From a checkpoint of a small transformer trained on Wikipedia: tied embeddings, 5831 steps.
MLP neurons of a small language model. Each row is named by its layer, matrix (down: output weights) and neuron, and shows model dimensions 16-143. Each number is 50 + 15 x the weight over its row's rms, rounded and kept within 0 to 99.
A block is one neuron, or neurons of one layer that tend to fire together. Before each block is what it responds to, as a language model described it from the Wikipedia text at the highest values.

Commas, often merged with the word end, that close a non-first item in a comma list of names or terms, usually just before the last item or "and", e.g. "Bagirov,", "Council,", "Wozzeck,".
L14.down354:59 47 63 44 40 58 54 35 68 52 69 48 79 51 31 56 46 21 67 39 42 53 39 58 81 73 56 72 48 46 26 36 61 82 67 38 29 25 39 15 51 42 58 40 57 44 56 44 49 71 81 26 47 47 51 68 69 60 32 61 33 44 37 81 50 38 29 44 83 33 42 49 55 55 34 55 58 41 54 44 18 64 41 40 55 45 58 61 52 80 59 65 40 48 73 63 55 62 57 52 73 40 62 27 49 63 51 65 34 22 40 28 49 43 33 21 37 31 38 60 63 77 40 60 56 24 75 62
L14.down730:39 53 67 71 50 59 31 58 60 80 66 60 55 45 62 69 38 60 58 56 63 53 65 50 46 60 50 55 41 47 47 70 44 45 46 45 47 22 70 72 12 69 47 16 42 47 34 35 36 42 39 19 49 53 37 35 60 61 60 78 31 55 69 59 52 44 49 72 43 60 47 25 57 54 33 45 53 71 40 60 15 54 45 53 83 34 41 41 43 51 35 50 81 42 40 50 36 84 48 34 54 35 55 61 58 68 51 22 50 33 42 54 34 66 36 32 37 41 35 54 58 55 42 41 47 13 93 77
L14.down1322:50 52 70 50 35 73 44 60 55 60 72 57 25 08 55 47 73 51 65 46 56 62 52 50 59 43 48 64 62 89 37 53 50 50 51 39 35 65 46 50 46 39 46 58 47 33 56 52 70 59 66 46 35 29 68 56 42 58 57 68 22 70 34 43 34 45 59 72 43 35 34 65 66 51 44 80 58 68 44 54 72 53 62 48 79 65 46 35 45 57 50 45 68 45 47 49 33 44 57 46 60 75 68 48 53 46 55 33 22 30 55 44 52 83 55 39 36 51 40 46 55 39 40 53 73 33 70 12
L14.down1457:31 61 50 72 33 36 41 38 35 73 64 74 66 58 70 45 42 18 42 46 76 42 57 36 30 46 70 67 39 35 49 79 70 68 44 43 58 36 53 54 51 49 51 70 49 43 30 66 88 45 53 51 31 49 59 51 51 29 51 43 87 44 42 27 61 67 54 44 41 14 72 48 18 60 82 71 66 28 49 33 49 62 41 55 37 52 55 42 40 61 34 54 54 22 70 67 30 66 36 44 55 55 47 64 31 55 48 53 48 55 42 31 41 56 43 45 52 30 22 45 36 60 39 54 58 35 43 65

Pipe separators closing a middle or late cell in markdown table rows, after names, languages or times, e.g. "| Telugu |", "| Kane Parsons |"; rarely list items.
L12.down519:62 54 69 12 69 65 62 52 47 41 44 59 62 45 44 66 38 68 51 58 16 50 40 67 56 54 51 35 64 45 75 73 42 67 59 51 51 28 60 64 67 42 47 60 29 43 63 67 49 17 74 53 49 70 48 38 63 74 65 32 44 70 29 47 56 52 33 36 50 68 62 49 74 55 55 42 63 48 77 34 49 74 28 39 42 41 49 57 46 85 32 65 63 75 72 45 58 57 47 92 56 41 34 56 54 55 32 43 48 32 49 60 50 05 49 36 54 53 54 57 44 47 58 57 32 41 44 72
L12.down736:74 46 30 42 55 37 46 43 48 61 51 53 29 49 63 57 39 48 54 50 46 58 63 59 31 52 62 36 52 37 71 66 40 30 55 64 74 47 53 52 65 43 56 54 29 42 64 19 54 34 51 36 33 39 76 73 46 53 48 39 60 76 36 48 68 42 48 54 89 50 36 28 64 34 26 53 55 46 76 42 41 58 65 80 35 56 32 57 53 35 37 41 56 54 61 70 58 77 29 75 31 63 33 57 60 38 37 73 40 41 70 76 66 46 38 46 37 46 49 45 71 51 64 46 50 41 61 61

Closing delimiters of wiki-style markup, mainly the = ending an article title line and table cell separators |, e.g. "= Battle of Wisil =".
L3.down291:43 51 52 47 37 56 79 44 68 55 39 55 57 71 31 74 42 72 07 62 69 33 33 41 77 61 59 63 31 61 65 47 62 35 52 16 67 56 49 43 43 33 26 61 61 60 70 46 43 41 27 50 73 75 52 55 52 63 16 65 27 84 28 28 39 44 51 41 24 53 69 55 63 28 43 53 58 37 51 58 31 52 63 50 33 51 65 37 61 45 59 54 80 60 35 36 52 64 39 71 46 84 21 61 76 42 45 52 55 54 49 49 40 58 55 56 55 37 15 59 41 52 45 52 49 40 55 48
L3.down296:34 68 74 82 48 48 68 59 68 29 48 45 50 38 15 59 60 39 60 74 59 68 57 38 40 23 51 25 58 33 66 39 30 24 58 59 58 63 61 57 39 38 31 50 59 45 53 44 64 50 60 31 53 30 63 39 67 49 86 28 51 46 64 80 54 45 29 54 52 20 55 52 54 86 22 56 42 72 29 63 50 32 37 40 57 39 50 74 65 36 57 68 37 70 47 47 90 55 34 38 46 56 69 52 45 35 30 56 19 64 33 55 65 58 64 44 34 53 38 33 36 41 36 24 57 74 54 77
L3.down623:37 43 73 25 28 55 41 78 38 48 36 36 39 25 56 53 55 36 57 69 44 63 27 64 42 58 17 45 40 63 40 65 38 73 54 20 63 77 47 14 48 42 65 63 52 10 38 30 36 34 35 41 38 50 38 81 63 38 62 16 43 52 58 48 27 35 39 48 63 49 57 70 45 54 33 47 48 34 20 60 42 67 57 27 41 39 57 44 29 68 50 32 42 51 76 40 42 78 56 44 64 42 43 45 37 73 64 27 57 41 34 57 34 68 53 44 54 33 09 34 52 38 61 64 60 33 27 51
L3.down809:89 63 51 55 26 66 65 22 41 48 53 54 36 59 37 64 32 63 49 34 36 85 40 72 48 35 50 31 30 50 60 24 48 39 31 51 37 40 50 37 52 62 35 39 46 71 63 41 83 35 33 60 50 39 53 62 48 58 41 63 45 50 48 71 48 66 53 28 71 54 48 48 49 29 44 53 69 23 24 57 32 45 71 24 41 33 31 43 58 30 49 60 61 83 34 35 61 76 56 30 57 50 44 52 77 44 52 43 47 44 71 39 44 77 39 86 42 71 57 82 30 58 40 58 34 65 31 62
L3.down976:80 29 44 55 61 41 52 73 29 54 64 71 54 32 62 71 61 63 33 44 52 80 64 58 62 50 38 31 45 76 70 26 32 43 41 43 28 64 53 47 54 76 55 51 41 60 49 40 46 55 36 50 41 53 49 40 50 61 43 65 50 34 48 73 81 70 41 72 65 74 53 32 40 49 45 39 33 75 59 57 58 57 29 45 43 93 62 44 67 23 44 48 58 60 37 62 43 24 51 40 48 26 57 67 69 42 48 91 37 46 52 19 60 58 27 26 57 41 44 55 65 52 41 67 64 60 51 62
L3.down1369:52 59 59 36 41 82 69 44 36 64 60 40 51 44 48 56 59 45 31 28 55 63 59 73 67 52 25 48 51 43 50 49 22 42 48 32 91 39 75 67 55 34 52 22 54 76 55 23 58 58 31 81 53 52 49 48 67 60 33 73 72 30 53 48 62 60 62 48 80 60 80 41 60 43 67 50 67 59 60 32 47 59 73 35 40 42 63 56 61 17 42 40 34 27 51 40 36 52 43 35 36 55 34 53 66 38 48 63 26 56 96 49 68 65 34 26 61 56 46 58 68 52 36 57 64 69 38 77
L3.down1457:42 53 44 46 46 60 16 18 50 48 49 24 65 39 49 61 40 69 41 77 46 32 62 37 55 61 59 63 47 65 41 48 50 51 60 29 56 23 40 62 44 70 51 53 67 68 49 34 51 62 49 68 62 62 61 48 58 47 78 48 62 59 53 67 57 26 21 59 74 30 34 61 51 41 35 71 55 40 38 67 36 41 69 45 28 64 35 53 70 28 53 63 49 48 54 13 46 57 50 30 37 54 42 51 46 16 54 42 16 39 60 63 69 49 33 53 46 74 62 54 70 09 79 22 47 52 57 54
L3.down1484:34 83 38 45 31 39 42 67 38 43 67 53 55 32 52 56 47 52 49 47 54 43 40 82 41 53 57 52 01 53 43 42 58 50 43 52 65 40 37 16 38 72 34 45 59 35 44 49 47 85 39 73 80 61 53 37 35 38 77 57 51 50 31 59 42 49 51 49 36 47 55 49 38 70 42 53 57 29 47 49 29 66 47 33 31 72 64 52 40 35 39 35 62 71 08 49 42 34 75 87 70 82 45 38 56 51 62 45 49 60 46 62 41 24 52 51 72 77 35 75 41 47 51 57 52 73 50 56

Short capitalized tokens, often abbreviations, opening a table cell or list item in sports and broadcast data, e.g. BBC, TV, NBC, AT.
L3.down58:50 58 77 25 81 55 40 39 68 65 51 65 20 50 31 73 62 37 52 39 36 43 38 63 59 61 65 44 56 55 32 68 38 75 45 40 66 56 60 46 37 48 52 62 56 52 50 58 29 44 51 65 53 79 72 38 02 63 60 50 42 30 45 45 55 60 31 43 39 55 68 51 75 14 46 50 68 70 56 19 55 52 43 38 60 51 34 66 64 60 59 54 54 48 27 49 46 52 59 63 66 37 49 48 65 35 39 59 79 63 38 62 66 44 50 36 60 44 42 59 51 62 64 58 28 44 86 33
L3.down777:56 87 54 27 61 54 48 62 47 62 75 61 70 35 43 50 52 55 73 50 26 54 47 32 57 55 27 35 44 49 58 41 34 52 68 53 60 50 28 47 39 46 15 40 86 46 28 53 30 43 43 37 16 52 32 46 53 75 58 75 31 47 42 53 34 66 73 27 34 49 81 46 32 69 51 53 27 51 53 46 29 59 58 23 25 56 58 27 32 63 52 52 53 44 38 61 45 27 45 59 36 73 64 67 65 21 53 59 43 41 74 68 80 51 49 48 44 42 76 30 37 50 56 49 54 28 34 59
L3.down923:44 58 67 30 50 31 46 68 51 33 54 31 41 67 48 83 40 25 36 32 41 60 48 52 55 65 52 76 60 53 38 55 58 35 59 77 62 65 22 54 56 47 59 49 64 49 60 39 73 89 49 37 43 38 50 62 30 35 58 50 46 68 52 41 61 58 46 27 48 19 54 75 22 49 68 22 65 65 45 48 38 41 35 39 55 41 55 30 80 64 40 63 48 31 35 42 40 64 69 52 43 54 43 53 47 49 55 61 33 35 64 27 56 50 39 24 34 69 66 39 53 68 41 61 42 53 54 69
L3.down1344:26 16 63 35 59 57 50 73 35 64 29 65 84 51 67 71 47 59 56 44 44 46 72 49 45 26 56 50 68 49 29 41 60 46 16 57 26 64 66 71 79 51 63 58 50 38 43 49 40 31 34 16 85 75 47 62 44 35 48 38 39 62 32 66 36 53 32 52 54 59 41 76 13 41 79 56 17 53 32 35 55 20 50 29 27 32 35 39 43 42 56 43 65 57 33 48 57 57 42 60 84 37 51 53 40 42 60 36 32 54 41 36 60 38 65 57 35 62 27 52 39 50 76 39 53 54 29 46
L3.down1355:55 79 63 52 47 79 54 23 50 63 42 44 53 68 51 51 42 64 34 63 25 44 61 63 55 53 68 42 56 53 46 84 35 28 44 43 59 81 77 46 61 63 41 40 32 36 29 53 51 58 45 32 42 25 61 49 60 79 50 34 48 60 40 69 33 34 36 56 19 47 69 68 51 46 37 41 40 73 75 78 61 37 49 52 52 78 53 46 73 26 57 35 44 50 17 51 53 26 35 39 42 43 53 49 74 46 25 51 37 49 57 57 70 54 66 28 37 53 44 44 58 58 50 39 65 69 59 71
L3.down1446:44 38 54 44 62 68 60 50 28 61 38 54 57 57 61 53 47 39 30 35 43 46 58 62 48 38 47 95 40 50 31 66 59 67 50 53 60 68 82 43 71 26 17 61 52 21 52 71 46 45 65 35 37 52 33 46 45 73 34 53 16 65 53 45 41 57 47 59 63 45 27 53 58 56 42 44 41 67 43 49 19 50 68 62 62 22 44 42 58 61 60 33 33 60 44 61 56 52 33 68 62 46 49 25 38 45 55 49 45 15 45 48 53 24 57 54 15 54 48 28 52 42 35 53 48 56 97 79
L3.down1541:44 53 67 50 39 36 43 40 21 44 16 47 70 43 48 37 53 25 43 49 58 30 73 63 66 54 58 21 50 71 39 42 34 46 90 28 58 65 58 59 63 58 66 50 58 50 42 67 40 57 45 59 71 46 54 39 27 49 52 69 71 61 55 39 52 44 50 55 72 35 38 48 58 56 53 66 40 17 34 42 44 63 52 66 40 48 71 67 29 38 59 51 39 84 79 70 57 48 58 30 48 43 37 40 44 25 40 34 36 41 80 49 23 69 35 49 53 58 44 64 42 64 65 64 48 73 44 46
L3.down1589:54 53 70 43 33 45 48 71 55 67 40 29 53 55 47 55 31 61 50 52 86 55 49 53 51 35 92 37 55 24 35 56 41 61 36 71 50 70 26 47 46 84 48 57 24 43 42 41 43 68 27 56 54 60 53 50 26 56 70 50 39 23 77 35 27 53 55 51 34 44 22 47 46 51 52 38 51 38 47 84 66 52 69 65 61 67 58 17 42 64 39 70 43 64 30 50 57 29 47 55 31 44 48 64 52 25 72 29 44 41 72 44 37 64 76 45 50 69 46 34 36 39 49 50 37 31 06 66

Final word piece of a proper name within a comma-separated or line-broken list, often with its comma, e.g. Longw-ave, Sw-ifts, Deng Xiaop-ing.
L12.down269:48 25 59 50 55 37 69 12 74 36 60 55 39 52 54 62 30 32 59 54 29 65 65 83 26 45 67 57 49 51 51 47 43 43 26 61 45 62 44 56 57 64 44 45 27 49 32 46 78 52 36 35 31 65 68 41 42 67 49 33 40 65 66 40 58 54 18 44 47 56 36 47 53 84 52 62 55 57 66 42 27 51 73 60 51 51 74 33 56 47 48 54 38 82 42 77 28 49 58 84 38 40 85 64 59 60 55 59 54 41 41 35 33 54 60 54 56 61 53 60 38 38 56 61 70 52 53 42
L12.down817:27 64 21 41 61 76 84 45 67 24 81 86 18 41 24 31 55 46 47 52 87 42 33 09 49 62 33 62 63 44 38 57 41 56 45 41 32 49 50 34 55 41 46 38 43 65 61 46 55 71 43 42 61 27 44 54 63 68 41 61 37 41 70 66 47 63 53 48 45 29 51 61 60 64 42 37 47 72 42 35 41 63 55 26 62 60 19 65 53 25 49 61 25 48 34 33 72 50 71 70 47 11 28 34 19 37 49 57 42 42 61 56 53 47 45 31 55 58 55 70 25 44 49 59 42 54 50 40

First word of capitalized proper names, mostly city names starting a team, school or event name, often in table cells, such as Washington, Portland, Boston.
L14.down943:53 53 42 44 46 82 64 24 66 35 48 57 62 50 25 57 42 31 58 48 55 61 53 50 17 41 84 56 57 35 54 58 63 42 26 00 56 87 49 21 46 45 51 41 61 43 14 32 67 44 49 54 56 69 50 55 70 32 49 38 65 61 65 51 44 67 49 63 63 34 51 50 48 46 47 65 73 40 16 41 55 66 46 41 39 14 71 58 46 41 52 53 31 27 29 54 35 56 46 25 32 62 56 59 48 50 58 59 68 42 38 59 67 44 41 40 74 75 51 48 56 58 54 53 68 46 37 49
L14.down1282:62 55 44 47 56 54 51 45 50 22 25 63 56 55 63 79 85 54 50 31 43 40 75 24 61 38 29 37 64 30 79 54 45 39 42 35 80 47 47 31 58 48 77 53 58 70 68 63 38 58 33 73 47 50 16 38 47 68 47 76 67 50 48 42 53 74 80 40 42 46 65 36 55 50 67 44 51 35 70 56 58 35 65 47 73 39 31 56 54 67 09 63 53 38 95 91 62 46 53 57 61 47 47 49 34 32 44 33 36 57 80 47 43 65 45 30 53 26 21 53 53 44 44 43 12 54 51 55
L14.down1336:28 77 48 71 23 58 49 75 65 70 51 65 39 56 50 89 50 67 35 35 55 53 48 61 63 26 32 65 47 57 49 54 59 62 70 38 34 42 38 67 70 47 53 76 36 66 51 48 77 61 57 47 77 54 27 41 58 32 34 44 59 40 86 55 38 46 39 51 71 67 34 56 53 39 47 46 43 32 35 40 42 29 41 51 42 54 38 55 61 14 49 30 59 57 60 27 55 51 46 64 56 77 73 40 38 53 45 25 37 46 34 20 60 62 64 29 50 51 57 38 50 53 63 55 51 52 62 51
L14.down1393:52 40 71 70 41 50 63 38 45 83 44 48 59 63 49 52 65 66 22 54 41 64 44 27 44 71 64 52 47 55 67 51 43 44 17 55 26 54 57 36 57 13 52 57 57 53 48 68 48 48 62 49 66 71 58 43 56 46 34 54 60 61 57 61 73 70 66 46 74 48 37 30 33 45 42 59 53 21 54 60 46 47 43 64 59 63 40 47 55 56 39 48 53 41 62 81 56 75 66 55 49 55 89 30 48 28 29 35 59 69 76 56 64 37 45 71 62 53 70 55 74 58 66 57 50 66 50 37

Final word pieces fused with a comma, mostly adverbs like final-ly, careful-ly, broad-ly, also Gins-berg, Jose-le; plus the number word one.
L3.down342:74 39 60 73 61 71 68 45 34 34 81 60 45 31 31 74 45 51 53 78 47 54 57 62 42 68 29 53 38 46 36 57 69 40 37 65 55 81 52 44 63 30 50 21 71 46 52 39 51 30 85 26 35 56 56 51 58 49 47 28 41 99 58 58 64 84 40 27 53 56 55 34 59 62 53 66 54 37 20 38 52 21 41 16 58 75 52 58 36 59 50 36 39 54 47 48 54 41 32 55 28 67 84 32 31 52 21 53 76 61 54 30 40 64 42 55 56 73 86 27 25 41 16 52 36 49 80 55
L3.down355:57 70 64 81 43 43 46 68 37 67 89 39 50 63 59 50 55 80 69 40 63 56 50 80 78 56 56 53 53 59 17 53 42 50 68 47 35 50 30 09 65 55 69 37 54 24 35 51 25 27 50 53 30 46 58 68 47 27 70 58 37 32 56 54 50 58 46 45 40 38 61 31 52 57 47 62 38 55 67 30 36 56 59 41 35 58 18 79 69 56 62 41 52 56 57 56 48 46 66 50 45 76 63 61 41 72 46 84 71 41 72 40 53 66 27 43 44 31 60 38 70 40 76 58 49 59 68 49
L3.down356:38 45 59 48 62 48 62 43 48 64 57 50 32 60 55 62 45 70 19 53 71 52 30 57 24 38 47 41 45 57 36 75 42 58 64 29 55 28 34 67 33 26 45 48 63 66 77 23 34 57 50 85 36 59 66 25 55 51 88 53 33 72 69 71 45 63 70 31 49 41 60 11 50 88 55 64 29 72 48 65 72 59 43 47 62 18 74 69 33 29 48 54 52 30 45 71 54 68 76 32 29 24 45 37 56 48 34 29 74 45 16 36 20 37 44 71 60 50 40 49 35 62 34 45 56 71 36 76
L3.down496:73 46 42 45 39 48 37 62 38 53 30 59 26 46 48 29 46 55 45 76 49 49 29 71 37 73 43 74 46 30 34 52 46 43 42 79 44 41 61 62 53 47 47 50 42 37 57 64 66 42 48 63 83 41 57 39 71 41 51 44 48 49 41 65 30 69 76 75 39 56 53 30 57 35 33 51 49 41 48 62 43 51 74 46 40 60 59 56 46 31 62 46 50 45 66 77 62 54 40 56 48 62 59 74 35 53 42 71 51 54 24 46 55 46 68 10 45 48 55 31 62 60 82 66 65 31 52 28
L3.down648:53 52 73 53 68 49 29 54 53 41 43 39 99 74 45 53 53 57 57 79 55 52 60 61 26 55 34 67 74 35 45 41 70 37 80 78 34 26 25 36 53 44 72 44 50 66 43 43 47 36 90 55 39 40 41 40 39 45 42 39 40 66 71 47 60 80 44 51 70 42 66 54 62 35 54 54 59 44 60 61 42 53 65 48 71 65 33 01 39 51 53 50 45 26 58 76 53 28 55 35 61 63 52 48 39 55 61 41 44 72 50 40 81 53 67 60 44 56 36 73 47 36 66 49 58 89 46 46
L3.down760:54 51 55 61 21 41 57 49 50 67 71 24 19 52 54 40 66 67 19 49 45 60 47 64 49 63 70 54 16 19 42 42 46 40 72 36 56 40 20 44 66 17 48 69 59 55 43 59 35 55 55 42 61 43 45 74 68 32 48 69 44 62 41 32 44 38 53 18 63 61 55 19 54 58 67 67 51 35 44 45 46 38 53 28 38 60 50 93 59 44 36 47 33 34 35 48 53 69 49 63 66 49 34 39 50 25 32 44 38 59 72 40 40 18 45 59 41 63 50 46 40 65 85 42 63 64 52 61
L3.down1456:51 80 60 66 44 51 55 50 60 63 52 63 68 67 33 42 39 32 37 74 35 52 29 49 55 53 68 58 72 78 65 56 79 44 41 42 68 65 46 61 56 52 61 62 64 48 39 43 51 50 58 37 19 37 60 49 54 34 55 60 75 48 45 35 70 61 65 59 55 62 61 69 50 36 44 38 70 54 43 31 62 39 43 70 56 40 72 42 38 55 69 64 54 38 76 27 34 62 52 42 67 73 59 65 60 44 47 59 44 68 74 46 27 64 07 28 44 74 50 74 35 38 65 59 35 57 27 67
L3.down1503:44 25 44 44 59 46 37 56 31 38 44 45 59 48 41 36 39 39 64 74 62 74 71 71 61 34 44 43 44 44 38 66 54 47 35 46 58 36 42 36 59 26 50 66 51 52 42 49 38 25 34 60 39 33 56 46 62 48 24 31 58 61 35 65 47 51 51 43 66 15 78 49 59 37 61 46 33 47 57 56 45 44 45 42 47 42 53 43 56 63 63 45 08 51 31 43 43 79 46 40 20 45 61 50 30 61 20 37 66 66 41 57 31 48 60 24 56 33 55 49 83 44 44 49 29 41 53 56